Weights of a small transformer language model: a variant of Muon for these matrices, 6887 steps.
MLP neurons of a small language model. Each row is named by its layer, matrix (gate and up: input weights; down: output weights) and neuron, and shows model dimensions 16-207. Each number is 500 + 50 x the weight over its row's rms, rounded and kept within 0 to 999. Numbers have three digits each. A neuron's up and down rows have the sign that makes its largest values positive.
A block is one neuron, or neurons of one layer that tend to fire together. After each block is what it responds to, as a language model described it from the Wikipedia text at the highest values.

L8.gate584:546460516463454489537505517585466545475561475522491624438561327599496429429513470517485551508565507474512496548430540501484560471526573462569381447410526502515526423456533527583549500472521541475486452484531500587490531530422512495513551477494524469420454559481502597486473553492471550616529456517583528457582522532582437473509480450569441514563542446413446527486536493509436466453479479547427564556581539497548540379520490494568514511492535407511440521518520438555512422523501550538408527478482447527552531465470433511464531525526524541493555427542479502483501463530553560430
L8.up584:493585424542478499472508431448467551445494486449437570503420468542485520475555538472466547450490476477427467552487426544553552476531454537536436488529482509540498511542447514416504486585521482511546523522442421515563488537490549422631562531530507504454466483491472421523605512451523508479497503458541512492543457563526475467467426390387468448368517554514456501534397525532442557481566550462476552554440483464478542446443551623512421566403461563542557405440470448510540472524446510503478436466436527464468464521559520408459441537469489446532459538440503534463491404542439523466
L8.down584:441542532543519482519473474600574417533566554445514544529535576517447456458492545482524516463476554468567517433411502478460469397592462524505461495506449483512465451438542511383469574603518461570502547461489487500577522527582526425535463496459517493433403477492567473474519439511579468547537381479511579458549559554508458562562450509425496556531552568513489570512492558455468443533350467456517559536509533524530450487477551462597405521527527497469537446509495490481537505484515518505549566592538441496567493511503411461577436451475570483538577492394467529362460484555546463527
Responds to: Activity or ability verbs. Verbs of participation in biographies (played, competed, worked, appeared), plus the infinitive to or can after words of ability or permission (power to, capable of).

L12.gate310:430510464511483475475559550489506504449524473441459580554456501446475481505495546495453508543534445556411522453524408509551495370539505472553453594529540558422470512499477488519585504542546522505485546653543482432533562457486469449567552587457538497412551559488489501453574498529564457512514532546529444439514565524493490442450570518501489499452482521548577609443442585453517418449490450508481579468510521356451479511445415493521524503500563457491483467525526457582584447423510446387582476455380497570559575506458541451512441429560563565494508444486508551448452395473479468605
L12.up310:524589548502553452426452509490531425463522576448510552562463528577579474606561595481487525526590605539488479536495505529560488528473547608564476460525519524468501397542491536535475514487479483435494531468457502494487504450479471411487465447482445488481519510518510521532460447559461478441488525450552453441536501395611548574480524486556395572512485566563520559515501565483523475484546496455578546529541622446505461509450412374600596538428554503536522471466495475455522526492561512491418497545571524545572442454455447547491462470418579535519557383390438516479515464531455569540
L12.down310:514548543563512495434436522525514475601439449504515518520568486479495460458481521541519552489534478564556559454489503619535643515447502485441528494467382513432487513471540512424508403486478524515568575445498506587546625529589499442501500495520511504469503439473506506524515501493515454492534549561534586473514569522458486421560526570502516451605611475499477452605425400513529550557406472436480566562509522470471527546578454443507497496427466455440538503428480433463422543653466482517542536384467457540509511371538553561600544445493530439515517463499546532593558462447465553506
L12.gate327:540416492462605483536469460577503566527562606402486613486473457575499566542504459398451644586501394429519443578529515527418588533595483508554433578547527468492432504497426440494564541587476433526534430497565441482565611466530549405529466546467564418503546469466526535507505467484491500490549541558533521434433477495555442439563448625514506515545537585456522439519496599354450530538533431497481487607440553512531560415485521437498455503471457419472484458520517505505575508498546507564465418620408425525404502420469473550484483479587451474557428465460466471505455486558532456444
L12.up327:468435534546464533481441524493497477485546587499494449414435512476523553523429415568467479595518462478509522496499571511482497481543542495482495434522543566499481442477451498501516475544529511525473452573489488560572537477450444553583433482467441442471564468508521440443574533528511473628434359477503452475464569503558562479438484538519435569518497437540411528511474503520452534506521477502527498540478542414563536451595523480461513465504513438505477460535544501513491574440499548562413510462422384536489460407498604519478469515477442462491590429463574512477503569483485489542
L12.down327:527531519445501427465482546585518502552531555419526674592478537554503445541538442525486463446557520422505569576430498508425510475494446492558487529513553533483473457486494600508491481582542428508489529485591540434519490499532463513456457491588410455487527518456463500515525551513514469555456586470562558484561560570544457512437522444479402473512596505480586581471531509527376543535546479406426529443472482492540479531418465502556486514471420509540527599498365511511377460463496540544507495479486473469501400539501517515489504429508504483561581438515468497518592535619545461488
L12.gate781:389418503575487482549576510540529536543490532422443559439541544591459488461532542545529537531501518552436382606483489500456433419573392417485426475460473529491479427529551509415494405539452543528542395544581473544487527496477498493537571514559533504455515512524551382469404461501511504533519598559543454398461460558564453520504417636433443510549431523466531541447425497548399458500485497479452558556502460524547454497508605484465540535502444435453515458474542462554479483385565443602447500570485412522557564435548521505482504465314512493451471553529531465508518513485429454497
L12.up781:483527497510478574497494605607564581475591640465463534468535550600599496535535522560609534498558585424530531563508455535430483463560507468478567586436638517567457438396515433478492492548551549514526406436492509455500497558485431462505479428470519485535473439544526466489410460466504503568500599567512438464496512439548517478497464526443454532475555476467536519477435564416427502585426492574562533494468391491478467461509553461507524488442511488480491493530485429541507457405613458502450520508574360518481606508621501482469513576437442530495408470479520551442493551519467541505
L12.down781:473558534527509475499523490550410463605470593479508579499513552492411374530455520434551452470599474540525433537540481480520452483462537480520548446418572523517554470535534515483449437461497458494476465509463457547559495506440449592478610480535498397550548486493525541510524422518484486485474480497468519465487506468504527432449488615493443512632483529508481397408550504523518541509493502518573468586534493468455489500450481501504350501386432462587556500496459444497438401519537504417506444481525527409501460483544549471519468640448468546502572503400523559497529449569477540435
L12.gate803:406492468609581566525543630429496545406554513531483614524447483568500507582571445499537488518583559487558521503454463525405414555398406586513502551475552515536542523482457554479422410554517559580482437472438506463544522465444569580547545433503578399412506563433411427525439473488496417585509385539459585519557585483549525499499508431521523532524509464539536448522476501424408503477471414490541439564396468561551486474514511527520482436505545459454561508483563532522553556526547493517489507550458474496520492395583439468522580487570396462586525526494483517548504515538508529392
L12.up803:512522415526495550505455601556440473524421446536370438498423431527442533550451474439536431450549507533454504575541478564524432600407479497532486553514538484501443492467587428471544491480529497586479426471523609569491585508492421464483512439483516538448424567480535492576433562522508464494514455578425563496442551538508469431578450538612524536457521507564520537489517495487461465541449465573434508516455498603465544525486496468540494503484490447498542497492481568501443462456531482591546476494435484457481569522525489582588562518476474524585527516393423561520482511585487461500
L12.down803:540398518435576558564519492470506607413488517564590465557486443506553601462459541496517395512395475510477379523489514509578483486429538375545465510612566496508553475592539472519487474494536518476546527566522490571633566461604527459405464392472565457469516549480439441519517555507487419447440529505522413443521507501514495524534557559464498499554557501545439491524525446421490466470609478513523457483529549463569468432484483451448505452499511420518559492488567515479504506462533483389523508578362490417554521522467496470564543510527433566485563478455449453459510505484524471454
Responds to: Tenure and service words. Words for a period or role in someone's career (years, seasons, stint, worked, served, known) in biographies, usually followed by as, with, in, or for.

L12.gate97:621526536472575520525491560488462557474564529488466535581488542462509564464601484495492496511529552571437569518521519464500592567426556460501486546430500489557559391422392576508557536461476478483513374486569529547544453550435495494520606577541607430494532455544512469586490533560470439504502445558356543431499484432493505507466523569598513559491500599423489508543574541580451533535480574478573440419465470610470489568529436513554458503520487509470465526452497497470497465499478492483497596517593469432443428564604479506433552454484538500484502482454488495499548552604648448430
L12.up97:509523513525478562449506467438538498487500525536494509530521433470442561515525483468534520573518467509589525461468505499593532559371576526432477508432478557521586460442515509535465476437517478565512502421521482562543577484525484480524506459524552425525523547494404459555513501505574555475489411512464442529434469458475478526442478444433486406578489564412587437448577544562496529448497512476573509404480432612520559457439499495467464596548553520505470546475488526529519585483507580357400543536450457492546492518551517559554509575591494500445626537571510456458563475521622658523
L12.down97:542502593375502443461469436618384403502502452465503501432458432534528542439448408425529562593609451421522502545570467527632558491524519530440511591457476561598474537518613440509517407495453568458427452507400508525458450601433544562406490455531533531410504537447506553524489453490516549486516469494464405562536498543516541585563497479467473476590496402485481486439569453548555439578521479400422496490463451567572547547547465554488554531466507497341499449502394415456504467540465514532515543488565502359550530425525526585465467564495469443439530436545434500518600418507475429419
L12.gate246:576502576553424546559409565476492556515487474499461448498472544577491430507601555473470466455530493572500521485459514459511387572392450513525527522507443581473474481460446479550430488507464428442469567437559566427437526497613517475499415407501532437495629480506504557457572425592508446455550473520413458528501460536489512478562569462463525530522422536522525517483435559466489558536489453420459508416498449650432574505395422518453457502485557528546460473490463386466441494469541559471599542460578496537408484573455428453567497490528478511498525473496515502530490568534626468531
L12.up246:477513522538576461523554472486556488462474575616489459460516430463457550531412596514457400474581541597486525489547507548507536494467607500569496501547501458439504527485537449477509442510436510499545465525501584523480425441586524502565594552502510459472494505466504583512443484512585361557443533511441483500432479511465456484534574487537480554455557583490458498495566541401473577577495496448418496483562467485553602518452492530506470563543442627503534587521587445435501553566409520530424512513524488555535525441484419462450466414503468446526483474578402453423546525405548530642
L12.down246:490478453500532489563493449527498438449471428554507419482474446445518528476478519544500518488488537456450386527404449534476400562519517542605550478450498401521532422535465486449470513522484545507485562508510521486714464523457492491528497542492539431531461517534446487599426530469458479493483517472486372522513530461413506523510504539549519433566476498475487538431431414481400444528508493535399455574550511540529498536512513510455532494471499519551550669511504460545553524503518518461508566531547484464541414540465569622518443547526507614471404546504561491573453537487585530374
L12.gate341:521441510478527494516513483529530486497492461428389492594493460504494525512539402441423491437509541546487564396513513410441507499489510464537467554517395560465466476447521482540458510451391587469538451476459474474554534496515563488535529536431469518503471464447506471505416525526451419542564563473460554517488465590488500505415516518407509488578425497456505502467480547487512516455520551539533467490528601509478476454479468426428455426557460464529420550490472459507552559458442429510479505513609561451401554523421453419462489533499597482552553439518515502475526540417550487659
L12.up341:510518495475463484519547505497571510441574495457520536464500505517529448546584468434474443504489530491560540429530554428435511566480509566468497456538414500525389512474449533476574518574545433491451508511495541338577403586554487521446536604496556450443549529438517511567487473533432419506519575518395448516474514475501439495537507456454470482516457518497548515509553472488508437489494540458466547516494511535494512507529430469577516478519524423577511517555604461475501462516463381414527510463438459426514556470566477460526530475529430464463516469486443547460371526460515486405
L12.down341:463481518512443443472514452608524522363529503530469515586556568522555542507472533453480474537429597545475449458520535461471563407553439424464441502562515466479528487533506540443433513473545472480478548435548514494550422551507554486482474582453462487492512527438543478503540423565423535538436505526414472565527516457570478444482513537512511525474474526533467498643533476463535406517485415535585545434449504477564522462517491504617534545518494528517463512551504551405496524519515477456404572512487613515507463518518443541507548535447460497445486625374500591510475477442534475453
L12.gate547:551468472421450493533523488545546580531487380515497510480509596523531548477525433514451492480431561493539546500463436407493462488496464587406542555403366489481549480556547449438523565410463474457417522444520547457481505390389497531625530452515578476466447488572601488559546570463466570447435520498518526501513418427542494459566446502557525533503469479389468484497518525491364445553434436470600480471421506545544552419481543505384478490522471559475529494383508495449488447466432511469501434539536438572469560410527572555549488491489533429363588447411517559455416463619532481529
L12.up547:347527494522574489472505574549487464444607533531413507575526451506421461431519520459525528571540536533551588454463491528606544508523494456560433446566584482430484523451566490488489539479573492513492479481512527455465499531599480508494573519474511569519478491511593553545465439375606394611553544541403465520563438520477459552478520483547528517393525475478536522530549464413555493491455498556540512515505494457476481566483565515559601436485574518492482468526551423446563540465521502498470498430471471465542529464532463461484535486566375515461590474445514458462462495484548473437
L12.down547:446510478552492413430481499564514453508529517402466505540476431392539550420488473492466526525535528492448581515515536495545541496545428499561521512382445494486438512510606512496533592421450553551500565412504467494487437504465504529441471549527469592467533580549489465488410488570495501474443467508555518507501492534470520499485538516463559466466509534613638400443579505533493410537435496539511600481509484450575467510530485488471514505573518468526484539527472517472459439501506555497534440543481435428465548463525621499516602555476483492596677429412600506545619522578449525504
Responds to: Start of given names. Opening pieces of personal first names, often the first or second word piece, in tables and lists (Va-s-ilis, Le-ah, S-yl-via).

L7.gate64:478461492489447447511544520499534486486444434448596562566414528519540487530497455511460440499566579451559498492500521449560529572454474543481498515556506533493489501455470552494458500518595571577514489519460556533480505460493430487445447639372535562599456568491643526522569517547453488497526469417505472566441514457604573383492470442543521554499504447489484484413468459490487382467528540489468462453486526598475469407516492479449452520517465563463472508476431533514493568508444479597418443582523495529493515450501491491543453531474460536513493475496424402439579491543551582578
L7.up64:514436385400531505456476496442503453503537472495563514562466444443496535449512546528504433377441585545506460622423617578465516484490492478475510426667534425443476520406418441586411491461517525541460456425453513457460532432507418558497519498497529413436515520515530530581572389429403545484484543440443516521510469468460476480577570481446575412528421465502561473465493542515420485493545525518473455493416469526419528545442489577545516578453552519587565531465487550478538532484536546601485329467497517534515522467540513461524538494489471485502459521503522454499527502519584537505
L7.down64:477505547444483472480472477488502495549361506405412536485564467478497539481383412510574476505475529457461510579523460561491523446561490488519528518542510491453539525529486461507465523436546564450509391436517543487519498552548567408475477474495445474440571485566562511468462473386531518419498573473436456494532465468517509435433545535440484385527427485523490569427475594547516461463540469493527516616439485447401481500450457481555576574455466553458525618377449519533501461437518495557427422527536514480407546485423511472470505521529467423451477470582485521522490578487584514545
L7.gate168:522520449545472553578543512525562600542469603574463400508588489562503541530491550517548501545598485428535510450486514496464517483454550522512471516501561501476439547570561466483464513493577482504404422517568495563442465550512470519454508557479441449578445408548520486517529454451476450530484580461554509461475490532464541513414490431437572452488507452539435526480455508469511498471550510518529592500499451491575440468633423524615552545516613525501526504587533452527562419539480510565485531513625494466504566596510552492493562434381444547501459564495523510488527532427577557454
L7.up168:487578573502554513564413499512532555518509496509460520464515511445401505561467475518444441461541531525527493569557639470542573567551563491440480467460450490447445522472479564407520532528493522561465537507458477505512472457487511402518484585571490532511545475554519488549409450460516547534601584437576469454403524597520467513508594590511473546558459379534531444481594411467494569472461546536436470528470463488572557488491433461540484384559428494546526525483496558549470483568567426485514472484555492510463497463452568403569531594480460474502515544479517541499492520510468480468
L7.down168:502438616458482544436508497491501555401510571480523417479410489480558485498478532451478449416488444491583431552435554414562461555425522519491506515497519526499464496521509486480539475545431556539477540542525483473413509375494543555496431548524518580482521516531520453449501466366532515492519590506550504479476479537468406460455579519492552433518499372564405532579517483489497462507532450509490475548483555542520488526510430437411511560446438501451507563488459596525464453591508519526532421543512476585448483416417469476514478536490508540382476461537479514506431491495421467536
L7.gate234:498425522535609515403456505572530504502525560611416526391539558518404530525489458531549555489443551474447476560507481463522558549488448451536480543541457467509496580504534513551511497609547543480541612513446551479589602529531441457539590520542552526444485462443491541469491448480531491470583537446520527522551542547472640535467511474496455527504568470481472526467537479621475477481450440520592506526428503513424496472582452556528553525450478439427517507565401473565510523491444489492560547454558512492536529486459373518435551492466526493510545443488530550445447517520530516578
L7.up234:574509591584449492466622450530472551500545582460450554512386565541498513385559564579494593420477497474513524525434529472422497600541496556491469507439448525502400505501535474478495524504475432446427450562555560541439507438513394537539423518577519430548522597517478544533561527478497489487370470518595448405513499481496468546405611495445474450485477567476508549490552407561444380500526495466461546442480531510535473487497471521440483535451397561504523507484475549579424463522483463487547543567415496510474528502475502508426432450440571508432429557516409446515491570520599570623
L7.down234:465526563546539558485502460547537568610512474523520591534467436432411506460542502522458539586515488527567626585481508445441447419513534537442519537508466485542472506484453461521489417644485558454483492559501478478399541521579534594564463488486484472546432427480498411547525358481515496437528517394509433470501445551485608493459479567581519593496526543509432508549513542444452569390524602493575489529496424550420474540560432425519447552470390548532477482452436653568562470570594570458530475496497505495449534623534493456541504433569527532533508467460547440488459493511520607572
L7.gate515:467519571532460562565589524552534474484523524510569478498552409504525560510549511593545451590533512439477446461586504510478507527521553634504534512531499508497521475492569464440515448541447521557473446612486484524565463400484503464529487405506482483439509481462531427471550522487575457431384522505544487441526507494518530441529548559534475499416510474555492467550505487463541494421479410463490489527501474565494523495520432539527504438438528487456441522515497530401549413556502533546456532609524597505514568500487533422535438499539446520420460541457407506487452522521538426463
L7.up515:474473494523486526432554485506550489535512459488510439561543448440452445605562470525489432585556514416509460546522491455467591489515465539509572522629495460459521476372453454474576455587524466526496515576470605584460465454552480469502551432575537422477504428494527453539424472534548475509468432445489462465547392440514498561614495555511455398467433526548475455405424533480509416568429528495411366620465510534429429557468467507479571503510507611584536514462455613439500495505489477575514514506549500617463536419414508521580497387539499503498578460419605494532437538535482506589
L7.down515:499473515442543526553471473489566478490629500487592465498564467561450432455453436462382477500451453539452512493435537430551462583470516429504479458524501456467420547493567503467437441530473478530478434586460576563476481466474417467472569449510516435445558484499545464525418435427473398471439463484509521513578524466533577459531501567482599471413605535587594487533537502501564496539475521427523537550547525468411501527464479541450440407521480580558432523428468585485491469447422498495493527574521468553458538480447562457399415462547469492570463454525575547569495485473548512517
Responds to: Mid-word name fragments. Second word-piece inside a proper noun broken into fragments, most often "s" after an initial E, as in E-s-sex, E-s-meralda, Ka-s-abian, plus name pieces like Z-hou, Al-ma.

L8.gate713:596537459505394431498439522435539534505508615513481559532445525524495526512484521447513511536503568471484512573509299448497539563437489469515484470471429570452557537458523556495444445371446571469548455507611503537508599551541531408488517456506520514513457483454509513422563575448458481434552473516517516573528412534532515468520553502448552549439483450382514411484475618592600501463408487490531484486458538587492479433495422562492474470485452484475428472457520477443500491496522499465514566553563581490509503493490461476453543509516437555559503557484488463338428516545619528536
L8.up713:590380520612489477506500548413568476537578562471515386526496413511465536506612436505543502498500545528538563438518520488461482475494518548441601517499470533490442505386416555567520523604530487443431436464457537531541512452559524452447433506589586550472556454377511589454499395527437526541512477434484497495489587582453460459532546523528509540541573489443549487498482363373452547512534447491484477437507533481499513478457418467554505483517507561513466509448595552454481495492491528584551539505496490486527506528451548478497492558477483467586459549542539516538491517563578466434
L8.down713:583481523506562481555507498474535575552611521491480355527433529558499490480438479428471486573516466416504505489475491521466496517459536524561505533512490418525469549482411480424476514626539502547537507539566590459360445501500479437530482460574481487440588500464471485538457536508447433523481450480483504499494588545489485456421484425382431429450518530538545586480494458499552550449519571472551542429456534473534552504515521460565518522430466557554524520487552452440502502650481472452422493572509503494512483529485443458510367498495501516485440533428486482479451507454546537579
Responds to: Start of personal names. The first token or first fragment of a person's given name, or the table cell divider just before a player's name in sports rosters, e.g. "Rogi|er", "GER |", "by Joan".

L7.gate20:517473490507441484425486483514473486598542528466452443449513526579541433523458440452488524486516502528419530476563490453469377533490440503535511514483584467543524426468559560530453482536578458498551540518503446465574483472523469476509544476542519492526577481448503534486478510454576483491494497507530551553562502536448451474588585617455500557503462390501454481568487490399499446456483409479571486533486516615533582466465487552467499504550512556564498497445466531450515445387506482401558522596456538406453521419489532522555533576610465515500547555520445483440508617622529503452
L7.up20:524508442536503349475419453437405473471573466508474563506551507448404454579529594508477513421455488646449555553503407547540503497584447586490423376503600462508628580530510473495508507531451538535542460494426472465435508511506579498532546578576565508482509425493600474555561528519496498504500579466431474523499545558471502447553472558469514498479422542539501511501471441525384446513544326463406480526480536424441442490517447471494504485564527459428472416537555466452446503544528438515575479488522620470542569489518549509491450465469451501548580458427482465423515513484540458560
L7.down20:527450481591545519461465464521510530523429479452505468502656472550510510466436549504495578450422540543480417478523498495570507488467575531535421450520457449458401536464515469507539399478522417538511419513429563429512607562438545510509578448514495498547537498486457527527449534457525441550492523457597468602432563568462583466527476421504609494464425456532562452511480482510502509566477478555500497544607533483475506497461484471430550491510549464535533515485423500428477509535424489431433540502594423526545463509417519542486592542623554557525458530489492466524583440497450477502
L7.gate159:467483508435549502427391466529556566563621523473555500553350533493473491535577552424432538494616502435583427520536429459414516517401413515498446476522559520508508486547529510466499399600567567516550528491523526505520509535471438493479543517539599458480488490525393516421495480518566571573454665650523464490535549473554449528463501484514425496551349444572532521541428491551504519604505506481500434479521601446476584527397450437541417544513467462564537464481486514434534544492527462561447393377416498504555400547448526443495520526407430476522430486423473463504554476552506492465
L7.up159:475509510454511556436558433467477471561555584553468516633390492537365584598558517466531507529548457468545591526452434584393501416601435527484435494487492533509502557431487479524465532463487412441386455479509512535472583506479611565498509433439501425448510467502509578434465422549583515563541446561524488474533504493503480485433471504468431477557586494519441434370415463504437449470520460580619553599526458606544451495481460471433350554492487438531429477553485531488505384452484520440559396475454475524511533472461468443487550600441492478518480453485492489500491459464527545493
L7.down159:404534468507602442532536434524482537516536508536532459490481510581529535485469522504440502447564549446391545524543533511490517437357497502566475564499533474524516560460472518475472472589463455522563532503536541471542540467514536445519464479493446499451493478497577429476560443579465443605529524578465432462511523516549432444549555394481549460464498527514487474456508461458495508546448454467493564437531536438514458514425484586515456481519583528552541457534466553479411518529532488470522473440526540518518445539558475477558440548566542513531406512461548490483505440575587520515
L7.gate275:508530383489525485461486490470509469459536447533429504489509485580422522489547467561466454440486567543461457585487422494506465399475507495593557463475464453470456553480453521533493470509597486438515524509635411559536500572600505467564532457389517461644511429521602386503439446507505473454499484517583533606454508447477480454467447541415471487393554469597598528530473465463523516483600537555564452507576486377439546399499532378500474479541514464524529471549462407473520537459502460537472414440555516454457506527559446490483468498511594503515448516552525484411490472467440473446
L7.up275:485451498465478481465587526480471505491542447445522484489487519414415499589559526465502472495501467484450554406564511469423481453528491564554458509444537512573399481488429504496601538450548630618474477410474547498553490461588505501490462453413438418474477463530525547590501506481449398510422557523582520465573441413492480517472555388439478514515569456521549503521459489570586482482586451453452471421588478442537529491456538552474458542454568550485531548375373542614549460500487478466437484494479430529620431489496543545518550486465480524534459444470434564502551462493487504532
L7.down275:554510520493564444479547521489462480558526532558490510535389422459466496527473512494436511430520544531473514526537478553484503602614445522421372444465541488672441501567539474486560456470539526498533495462544619475471475476532430441466441457458511499530451468503484530579511432552487429564400603513540457476491490543470507541360503531480512447519410487517392510605481547572514406481520568478583488520528546491478526487517554553524586499438476519440483479542492520521430502493540546458518397468584490516472480506390553532571424385529482499473537545424505429456501484571471470409
L7.gate542:489375533537516479385507513431488596505554479410491536513488520504521513588524467493535548544527579485524559505412523493535512468497458517518510570515517567470497467431436469480515421464484473471480439489449466495469470502506496520516590492465498564470527567542591510491533468450487442467503511431509433504562469543587487524403452482407493482440569471548528485473444559451566509577375470504555458510525543504529474439436464438556391550522529538543533516536572484493589452560500573502401432401596503479528513465588527536557505447497572439426454390470519462435565518453465552538
L7.up542:528466562489486469487505470505506536574473423509447431594566479538521546488502520507586445493483609572482466474522482527519537487476441520519525496533511467458402514530498516507500461433454515548506428610455492538519504542551490505590558567488490526534491421384615527416558446451476426545552398517508437449490518562588495504581502445442533440499485521561477501455464555498501458521456478550462515546448478530434517590475474502461431566462488488517439458486555538476461487463501564551511440544609547492514469493574508590550458482552506558458452431485538508469502530487551532465
L7.down542:492504538472551454470497426513439454471441544520494485491519579442468539509480559544454467447553534472418475429537573483547439460579396530451565453541441541537487491458461552564445459511506448451512502495506503424504507549494467394489537541465540526529479480497414580478494455472491418561526522465538512515570530479519506449619486496520488386440548481526405522465502566503427541506552458418505590497482547446416501513591519490475582526440479573533537491516484579434540462404511507510543482540506525498552435524519515551510355508524439603494410489537531579522416490527547560536
Responds to: Action-to-object link. Verbs, verb endings and prepositions that link a person's action to its object or target in biographies, e.g. opposed, vetoed, critical of, support for.